{
  "n_layer": 21,
  "d_model": 160,
  "n_head": 5,
  "n_kv_head": 1,
  "head_dim": 32,
  "d_mlp": 448,
  "vocab_size": 2258,
  "activation": "swiglu",
  "norm": "rmsnorm",
  "norm_place": "pre",
  "norm_eps": 1e-06,
  "positions": "rope",
  "rope_base": 10000.0,
  "rope_fraction": 1.0,
  "qk_norm": false,
  "attn_scale": 0.177,
  "bias": "qkv",
  "tie_embeddings": true,
  "parallel_block": false,
  "init": "trunc",
  "init_std_qkv": 0.0395,
  "init_std_o": 0.0,
  "init_std_up": 0.0395,
  "init_std_down": 0.0,
  "optimizer": "muon_variant",
  "lr": 0.00661,
  "lr_mult_down": 3.0,
  "beta1": 0.9,
  "lr_head": 0.00673,
  "grad_clip": 0.5,
  "warmup_steps": 200,
  "schedule": "cos",
  "final_lr_fraction": 0.0,
  "batch_tokens": 32768,
  "seq_len": 1024,
  "doc_mask": false,
  "train_tokens": 216200000,
  "steps": 6598,
  "dataset": "wikipedia_en"
}
MLP neurons of a small language model. Each row is named by its layer, matrix (gate and up: input weights; down: output weights) and neuron, and shows model dimensions 0-159. Each number is 500 + 40 x the weight over its row's rms, rounded and kept within 0 to 999. Numbers have three digits each. A neuron's up and down rows have the sign that makes its largest values positive.
A block is one neuron, or neurons of one layer that tend to fire together. After each block is what it responds to, as a language model described it from the Wikipedia text at the highest values.

L7.gate51:490471559541446481521479444511448476471516487496465544576415569466466509499474472489556508555497497560473485514529489533512549466450480545552515506465501478481521446519536516542440547461530522507516457476467538447572556522510569495492531510559529511497425569439509543444476520527498546556615517583481559460411453449497505487517462512471523459443489512579462544457491418514516539485508503584567483507466496515495521491548443518568473514525548455539432521438480562462531537498482477
L7.up51:536468490505523507494457435514484546550519576432499437448447477422502497533515522456530523503498486487552431469482507536530519413526421493487464435504432513489577510525486479541521488516472508457570485492524425427507520515494567531460511426399461433558416561489496539463431513538467469494488484523596422475474406478509468488420462458561451478564483514486470491501512449449503558485446473534536501501475500508530480535490448466543562521503464457526526478477481506522525473469535520
L7.down51:514513491452541524478473494456539531586499514493530417576449487482441421519534436490417442495543459428560474451485493523474444555482495479460481466479497480519489525452478541596582513469499488507525491472432508498413476503441484466516445512492561481512454544502486541443471493413503531521480527453524478545539526495562463533538516480455456449437450460518433572526512504472434499466570430465551550489490488564546508487483498499581534495533447526516464544512434498555527509492545521
L7.gate112:517579443446508507512505462519562532462486519562523518525501499488505454510496520458515394530485450489464499453556502564596499444538505470507456494510489486496473461432549456480515497510510495473526424498495464544507468545528434448544495498463501540501445513521419498555523503561453518494476555444545500502541544478509468418543532460505463522442425455502502495461459505527443475470505532504564519535500501451516567396465581536469571568487574539455427500469480563514524458422443498
L7.up112:529518508527542533528488512588480472522517472497542588481419485476522469487487524504551449499475447569531479501518436449451458475558494516519475531449528502507461491468557541494497415513474484416527479565469494545458513406448481560505514530511421480560512481548437479457582508525517479544454435520446532510600508471557525464436459502474464501519461500481459496531543504500495439481473561471545448474535475477494545536531520485473546544412509498437524452539571587485493574490543509
L7.down112:445471524510497492475530547528440446489524495508427503509483480470494502471414449495446498499529512454599457537506494463461519555472509512543517423431487446561536522534518416458456509483510475544504554513476536513470552483488519542441400460540508498456511468560581465553504509401509465516493491464425531483496521523514484512495598517449574492487522535504533418596476471491509482494502485407488528510536477506447514561424505440527473513476460519464590464535482460550486554483526500
L7.gate123:536583460493553516513499439512468454543541552543532446527495499451548490481494563468492521514512457501516584503567541470521604502538532468555475490480410533456461384520511515513463489469490506497507535472495512555477488512533511507498533462499470511483499513471511567528468471538529553508462568538543472550555489525563546437576484507536543512473533456581471523568519449575507514515454493484597511456511470463504502494537497483429469542511461515440489627517483497470587522544452491
L7.up123:519532538503519521538465531466398524448524536504541481485388481554482553464545461471493443581450424478559544476495502518562529460482500518504413480514438592528477467444507525506515487477505590519550538499535500537436479479466529591517571468539493541506482511531414554479533497468528562503506464491469515513505458491494457522508495568482520509483437464496476530556413555460538434491557540480484480544515435454492587506444500524501497526486522565442430509453511528461523479495511512
L7.down123:458540499489529441507514432480466521420458560474491486512495554507418496429509506453468493554536507490528504533415506500531513455492439521562468493467543543535544508439447489474538506492516525516480507464521508469445530484496518450544542464489478534598510519576469474436560570550482507465462488509428543538517539494492451454509547563490521596411509444429566488444445486463482521484420483484510474496487445623485482481438526487527548503538503543518472424480480553486528528457521473
L7.gate345:527520493512519469461466573555449507494496479507478496528464566442511487476543555573541524491456455531468495495526508547549417464478539438461548495450509507483475458470535547511427534526424455560476486498543538450509567511426488533607474514511518541558426471542433497548527534520454542505448580485443510568594487430490502453545478534510530514464500502535610487478456490533480488490522564521526528440481540534430535523484460541515484509466545486491489487461415463485452506528554494
L7.up345:435556532514504461533515591548538579555472433482485484519449474521514585446477556512515506455511493467487558521566517536493498508528477451556504442514444471472437448514579501466455484528421510517489435521488522495462473443477542480548419443508441555532524476480469577501522526484496492411559514470484501473450468545485448510489533566505494537454500534541505487488470520634500464475514551418530503472491506511459478511424441574511518465516505532482468479454502537431483493563458512
L7.down345:464473461525554567497562562534545483505431444537429451484502534520467572510528469480471497509540448400498603507532530425438487499506565483567493461541537528462491504571458466509535532523506475494510544537444545500425438465514490475486459467486458518458516470547476473489420452480573443474523494515569480473461525496498472468506485568490529484548516481478537500519521499520504513482461466518502543544442449562499457476454547426470455476521450398430429460440494488460451472531498472
Word continuation after initial fragment. Second piece of a word split after a short first piece, strongest right after a capital B starting a sentence (B-orn, B-ut), also ch-anged, dism-iss, Den-mark.

L7.gate40:520472526516497507613432461522447515553448538503551453516460445484492509501561468556515525506572444567491525494458503467503508511451542470492566564479500527484454525486557478520455599500491458453500439520507552467508451451481520485467465568448569479550604520477507497535466504483475542535484497439511491509509524483477462502521508502454498462489489479557437497492540491451586399506481480549541542557594530493481475550545433475504540529516546511402457511562544489510465579504487502
L7.up40:481457528418457500457520487494490516514507465504436530515482503519436472545523436540485458466458454501527514536511455516511582462568454436468534521515404467478487503490429549496514546417474465406484504511539489445527473402481473459548470518509470384485504506472555595523540517415487504470511482504513545511414484479440460501546475439552584522574419462563548513473506482526541427502504446441536515490511468452500509453501530455465487511500497537437470460490521492505499519490488484
L7.down40:487465519552534470459535592423510561474524514528427558497474515479595572499459512513543487505494586478520525497505484540497554542526514501480468480517466500408534457504430447482517506535499475562541514459493466536473520573471475430488492506630495512527477546486550498505494565438527484473534519532523460556485529412551540486437519500542574548518500526492506526512535544531544480523520527558549489487457482546411559531523486497522531460553484526542512503534475404450570508557531512
L7.gate148:539508490476491493583423527514497439510543497560552494483491497565538592459499530487459479589474509498486465472527488486443547452516578422483467441467493539533508504445509492510455447484490546513419483488547521503457535478454559521519431523445533466511575512444534538522512540513542492494505560538510474520483522559521521491445486538450566501480500568447460554484613489492544479501514472455483490489513561476581561497477573478431493505536508507496522453460520574528565502522383502
L7.up148:419393506480444486495479508454519454448480514575548477488582516463506589494520492478571602470490528457543478453521456451542528548432522599562485462452523506489516456548526516461469402450536549510542486474496558508481506472516526537497455530476465494468522492446485490480407509518477450521456496475553521488497452482508450513466529465531566517446463477568537550540447527491534470532508474515534508494513504507531454501494471471497474441448614499517506458592475458517451452496498474
L7.down148:500463526534470458512454421475539570582510552517482482528466491555527445463506470474438464436463523598494528555479511425460485510526493438469480555444511470463497577535440524490561503518488513518480477490502507456537536481493589481594566503478489523469505472596459491514511534445470529523568480480502490443483419521581541474472477521540449525534487440458457476469511522480491483447482479508529491506479487461461418487512525511566522449526527479514533428441517474418534596449517535
L7.gate194:506468578441514438568534452483509517460490435523506513495534461487535463468461456496450510524551450553528469473474504425477513484562577467463449564579496457496554513524483531466447451487528510495508540539417451477471441515500421452516463536464515489439522499516501449463525536434451525450492471564497495517535417548452536518537442498486442475501496515501469523492477476485576546430428503588504577476541469428460539532522457491489506520512519481422548504552503541517600516485470486
L7.up194:454469435429479558541439514528496524535548453503585551589459472446474555499515481517481477537491515460493504546459444521479451557460527496515506540531523511523521481515485514501519461551489440462512481435572556529460471476552552465488512560567453540522534513506579498562537559494538559439479498519480509550467495481488534502384481537478566482464475458527470558507564532489468466533570534551509413480523439500541527464434537495547508462551515512497437472550438468490445516543554460
L7.down194:492540467524551524465531568421503521518486495554522538502500549517463574492603483462450467424494563467559534458500509399419516597531452469536460516476484491546492576447523486485544499523509476508520508456511491449497481493486452503480549494513522510431516453477490480482506500563512535523504448529531539535522423547529481545563498463496493543547510520507521539498512466541527574427534538471545511531493514553498444462524537510539606572516463465499580441503519459399490434475547483
L7.gate313:515512516484468485547453498533449531587473578487500531585504515462508544502486550476431501539485509461545461478537527530453499535496413551497440586495511436456591522487448475482538494504564545517463516495474533452516596574588549493462462559408525505510582549505493523521530511518490480507453510489508538511487484432503540495462499533465517538477508430470494532543548430469462485500448446510608525565510476516533531478450549508524451484466464486501558422541494521465526545470476539
L7.up313:450489496481535481468404474473493580511487467533452500499488487563437551495539522484515504527425438514489466541523431487478491506507513496580542434542460439420459506514510466538483600482494483444476551480533409505496534511501460502613479535500513424567548492466538455470415489510491452526532440484398524533566493531513512510518553496545487546538437467545481487551541494496521454474543497528467491523472456482515496482536411521578474546567471541474494530500512444493529535463466453
L7.down313:469441484553473503512579528475535540476469460453544495447559522494474516461539542529471509534470489547415465529526419530463526530516515541464514482490516538473483524477484538465524455499518533519500492553470542507452463541533442553422539478567465539419547486521518417482497520456462492508441576465468451488465531466506477486536467499422487418563475530399526497458436553514428555485473503516440562510458544515479456397484498492410533526510556508472461489495490587509552514472507535
Word and quote completion. Tokens that finish a word or quoted phrase, mainly closing quotation marks after quoted terms or speech, plus word-final pieces like determ-ined, us-ing, Woodst-ock and New before York.

L14.gate198:499475486517486512543420468434460451474527467442500494502575445542391444459511478465451495554487474560466475435474577533457479488508517539496419454480558539477481524487492527464485480467505481463562524498473548531467566497510480509472520475541464475515540402428549504480537530492496528469492493583512546508489520486567477506469534513478514617447479597494548424453502495497526525491470513482570535546484503494507472536557443478498590467504497467426576459506513546527514523509458422
L14.up198:484480493504486509510460528434575545493461510515503450517447516515415544439435534493546559530495496509551510450507484504492484473532539512526484520491591507457482445497524485513454577560476504470516431479480560533482518482490514568528408473493481583446481440458477497517589560427428528471520499473501521478569460472531433445449479555465583533490488463441460497473436502465539494509450468495491527525527547464593542558498463443526561539404520470439551468504543514483524485478488491
L14.down198:467442505481473521526541479472489464490545481517529467541482511566460473448466396464472499512480534453495451512531562465474511482432468517465534433541441495572532523475427540444520515536519532527554548440533529466431486495505497526509503460524547449458531457527471449467465521461501476502471518492500403525512555495518512469483526530454520478570467614492534506482554548608455503554483536443592449422575522513490486473532552499457475481505473470513520534437574524504537535485447571
L14.gate199:512512421509526533526523480471440430498490519496452433485489580508491490496511456458430524512486494487518432533532537526472540523446489436408481522528481476474539447481470545465399547489480509487536412494459438452517514464498499535437442490529437528436494497441528448513485535452512503474458548463564474460520479595518476444422521506435572482516436524493505454474451485515539532580539442536572555529536494464537546555449497492488462535516538519449527473446486442454540469525488473
L14.up199:563521506482572496530510492475552521430471434492582451500484463422434583563461497458503474557513547475536495453474484442484538496445476449524538501503475456468469506494484477512481474488448509494445537524502500458476471496502482416567512462512481467524503463542509457500548555483544464512509502516484504460425510456533538538525478515456539503459487418444513463474534418603445567464573469505561502509527522498556469505508477567527494541481395505550540451448497537596546499462424503
L14.down199:542541459544403458509477528519529544511415552478444440515482586482459503509528525516521498533444505511566405504528481497445501503438556512410504541524441528478511443526539535522449485491537469498573454470492482516551498504481394462471518393547467477520468458435439495525491447499483512484551484525497472450437480509502382446502464419434520527469503565498490471456469497539504532555526514576490539457472579507492455519480547508506452516509524480479508503479531504497515569496478529
L14.gate234:426471499509426474513483445529519448419479594524433498491514508441416467476527498478470516572502487491535483457530500514493481461522547516533532456553543484535424550456500497530432494488538536484475482469541531534481495537520562543480394536477462486428448493544463473503474452439493493485457520522479530477497462490586499468528539521466539564574511478442568493531524473526455510486549474498513592542502404491512475450519564502468471473542567491515521426448532504465501584539558554
L14.up234:445458453568548460523451512539590516497525516467465514504516469523483478491565547507451504497481491520515487508538541578513478496483518499490492419546410516515527483549512530442541492465567574516458425502467530447547512458512489548407462507465574447458458521564471475516491511493571438514490494446514535446474471400548477517569485500477550529466429534508482508461531528463577527540495530511530526520517557443572418468511535545520529484536547452407438443496528509519477478495465472
L14.down234:534472486403425497516521496477540528509538447444457498485448542544540508534495526489525489447494518493543472539498452548524506481458523448483500473432503485576565592511591426459562506544506439428513499419516514499515583545476545525489483446584464512502517524518522539486538520483515491502531425515555511452488555563492448462475451459498555629525507498522519524438492512499467504505524459466577512477524496507502436532501470442515539440512463534444537497544479484558531575436526509
L14.gate438:473487510476551459537518536469553483486525539475497515505480500512446432494564509577577435520443550501560477475472507450470471486484492523500401511475472498520562504535527496494519446523572573514481515498471511511436440435496486519466476479488494467416483385516492491558432446518463486485450556470475531496503497546493462500481504597429506555502470607461463486486527483525463504554545485542515477531503480508504487469540545484458526525515437427501496449470530461409411517589479574
L14.up438:476517493444502450454480509488421488448446593500529522449552483504435505477455511455480535484500491492413482550512525490507504495520496408401543489481493471464538494587532453421516513562464511527548409446397534465481537466512507508523482528536479550494494464491409584460543518516541501430549417566488476490522549526549468469500527553494498481459536495466548476506476479517508502497506467481467502494415524554528482537575534475510403499448444519498534474507542578482489505497465528
L14.down438:453479471448462429449503560537510441456471549463452506456464495503427521498432489486503536460555455504449452548475540504536501481496477424429516460513501484457535497540551536476418519548545482514488536393471559467453478581496447479561469484395547516577545442521548544483418423480508577481476476449492444507532538504515421563435559472484493442537506501508514517463574501542529482502515489481439524517530499464513483476504519491510474449538506514488512442534512483536556514517491551
Pre-verb adverbs and auxiliaries. Word-final pieces of adverbs (-ly, -ently, ever, once) and auxiliaries or coordinators (was, had, been, and, or) coming right before a main verb or participle, as in "quickly disciplined", "subsequently released", "owned and operated".

L11.gate300:561501465511566547534448494493487559489503516561448515485502398448526634524484517541531535533530513456495468496490544520527577503465476502525444523462435533509480563474556541502498559505544471482508477510557490510504495418541546506439503454547547493455478557473458447526441508525512551497491468521486612467588441495506500517520468544494477527454520474537550514517453485576491485489474526545544492517470495497543566527544435532545542392451499526519575532464520484543510479495449567
L11.up300:492490572559523472576487585444550492546467489536520445427498499459465473459469480472509498494458485515489458539393476484506497444493517466484561504509465497458446486534487530527433501426514474543539517502517551553435497448498493467474514472532499501512540481474478484507452464471491473555478467446558433479507483485485611426534521480568437470492472517512537517534503481523449592506481560552500455503496368527553528525515442473580453490514530484434527462528491510417539538488496574
L11.down300:440447561560589472525513590474546476581561479566498480479473545468501456486537493509563412425498441432544436518554423472539488475516559493550596562547471479530473496527498518463441554486521489581461502489468481504516531457528472528525520461539549523494459477495482498543516507489446425538482484487577529533486535473458506476474491503521470552466582537473507471466496457472454520462493521486517549477511459496451480526546414497494434438506528486536454528460481505505534523415515558
Mid-word pieces after B. Word pieces right after a word's split-off first letter or two, mostly b or B, such as b-ig, b-ord-er, B-et-ter.

L11.gate264:427467508442498557523533461536466531471550472505478438462543535477599465526468479494514508470478458539496487507477496476487450508538472421562441546510450437570529495587442469494552453455455529471460511480462388495452518511537487477440494472501529523466465532512457511461465521473564484545511554495496494524475470549451559498561553502451418445434530520502444538465459504484485485466464504528599427445496520526461505512531553480559433528568533554527488459480457529495495522485423462
L11.up264:463441490481534534512471462453521517482506536518440424538495480475530414518557492453415441524547511517550471533453454535489429506446460505554473519503427481393464455537567500519527481402507543506515511496449430540480516430525513499453513491503430518523534510544411509486573530520531498502443540454459491484467509503515517516492511439435538514579500473446474502517447520444479545528560523597525475450523489479560532524560549485513547475492449503531452500529468481432503516472418495
L11.down264:411467484512539529460488477535558518503562458470502570556482452466438517463541505481509545487551533443542519487463476482490540518466530560460491527449534527472418480517565484558458547509568515454445509460608610502486580512484558540455477482470520501517469531546551455430452453672454494526550501497501536486541497537505508515474457469528477472562526520455558516506524509513505520530531476457518577506499538494485497477513531446468469446474512522521495522489487437534539471496539455
Word-completing suffixes. Final word-piece that completes a word split across tokens, especially adverb endings like respect-ively, rough-ly, general-ly, plus closing quotes and name endings.

L7.gate311:482513505419459486589410425517525462526530438525502489563459474531509504477472517557493486536498496493467473503550522547595458503457481437477509609400417493511426521498548494502496547446515509473534460570541403547548519531541517502507479554420490483516503453452521418447519512474518487505489539432460519471520504492438453449522443508546453434505456562505464522529518524522569563458524465474496457492469494469516512485543521540482501532506504536496497474524439491528597464498491510
L7.up311:464481491464539487466524550476485493493489502479552508476537531440516535483500411410548481501523519575554491422477504429493505524516458506489535441417473466544610512505466511540570599559480517464529539581446529542502549498532494514482475523453512549497451470593510477521559468515415467504460562492515541525500467485490545475416476543519535451479481512472528496460468521467512520476432522456461455498508454497527504460485431407555504437529518424504550553465507515530531523540449533
L7.down311:512515466575518536526436458468529517496507510468527471479465458490533475451439504562488477408489440523499477478434543517514483461532436512493489469490421478485563500497498442475451489527497494480460478442498502538532562423458476465504559563517456543444517572548526560475487537632531537528553550479490493543523420493494497515494506550507586425556448497440498519496450510496502590484522415478502481569508502523502451525517502436548521537536508451546425520497522504465512564451534436
L7.gate320:496454463562545503550513435513581542451512454561528497527520493485464528572486512488557579476520550415547515581496526522501515489569454547472477470470449521496430488479514491500464499520489521510514457488539429519526491468531462464530475577486497513475438495500465479498501505558444531525404510468496522461388463573475444464481463551460544584509509550474503497458468530480572575440547490492484513475474480608515462479522532487565544545479491469546470452483476488447594481529496486
L7.up320:490459460428539543483427506518511513472548467476473445506488481550500481485528536532523638529539514554528474476514481530457563528465461483471483482485425447543473443585403576463528484455496498511528504530541479459459526488484549504527484549473548529541490411448479505448498524514519407564513404489546466531473529486480518565503543541537536532498466454547529498544477504453527446525479470425457526515494559475570470463436503505490462435571532421458505499489538525514508494449524515
L7.down320:441477523495492522546542453490525442434518495487589401523561475527480517492496493517526488507515450495494476545453543519476447406538489477506458489507449419483490536557471467469475552514477465556497490483512488516558519523437492504486482516545462473541435532560473523483550475471422535577542499485522530463487500454471521484561541487442512504510519531482437551473533561440512499502476485566516502512533542424560503441589450551480528467533454517414504450500634505515529549411474524
L7.gate372:437468506488509488492510464460490502453470475504530478516494471536476560424484456494512501507446524486435550514491545478516551572511480570491477429493477531533555541488397534463485443501401449477509467493551402492442525505510553499583427457492523514547526429503465473457510548488518485420452504511497481510513433533542498513522518552496539466513532554488504569576465558515545497478378526408455491527500541489497422517554534577467526541522498553529502450473492475558525535524484488
L7.up372:481528508496415494535456457486501524487561423547516602461448546514517585499571407474498442491487502462530518547499439520568467489483468526449526467531487493474523485483422488499503523490498501481526498435523497421498463564480483509497488471493423588536514482524484526439576469508518459497524559480514606523564521534535501430486524543515568466535456530507460461478486572434515532537493551503512508543541519514514501471452466509512560568407505515541500447503462542515523404551522507
L7.down372:380447478479526583555538525521447470538389498581515428515515500536511528497488534562452504502460520574551509408554539474500461483516524486506516506530459468463450506527545435504448552490497540531455546555452589519545585460531504535601448517499486464565475484508460518452523464485462525533489485491541493506454579508480490398489502533510452515511490468565559443480516477447513593493479457503491501526483488504483549479540500505524484477492509468537443526490505547516504535556539532
L7.gate401:473473526502485428482477457514540520497523450547548473476520579551532509521633534517432461517484523476560532494506489504568465484437479530512476530524474530510534436557541507508515515490485483486498500533522493507570485497535517428473507561415419490473461479526515481522480554479518454548504514413504455554493486505569451476521516522562555542447465536445496512411538482522517504491535455522469490501551484431581469532479494575583572493442585509510485464512574514420473527568512523
L7.up401:425441519449470516533492502550398505581535488492499474560486420530467487518459446371473557550490564481464528455463475529558464551522492450503553435490507481500520514462476520504513492547499521557451500504453501517527437564506523492468417563462554444457542448466489481501472524490532445546466476485503439513467526552549495490492464428548501524435508531515507504587450522487552486465498484532464470480616464552496492525517514562490516492471456545564468499506470408495530478538482496
L7.down401:439512521438474457469485461498515518431544476495532475495465498487494507505408535476501460506530428582507485530477525525486473591487439488533488459466485464470524496492551521446433445547529488511555449528450510463472484574542557479567529512570511559521499484559455566446489505540510525510572564498478478532461542521509459437557499499441432497454453551405454480480465449532550513502491609446520463511505542506464442502521477459487447468506582437543542536521530459477488555544493463
Word-final suffix completions. Final subword pieces that complete a split word, mostly adverb -ly endings (near-ly, general-ly, typ-ically), also -ey, -urs, and both.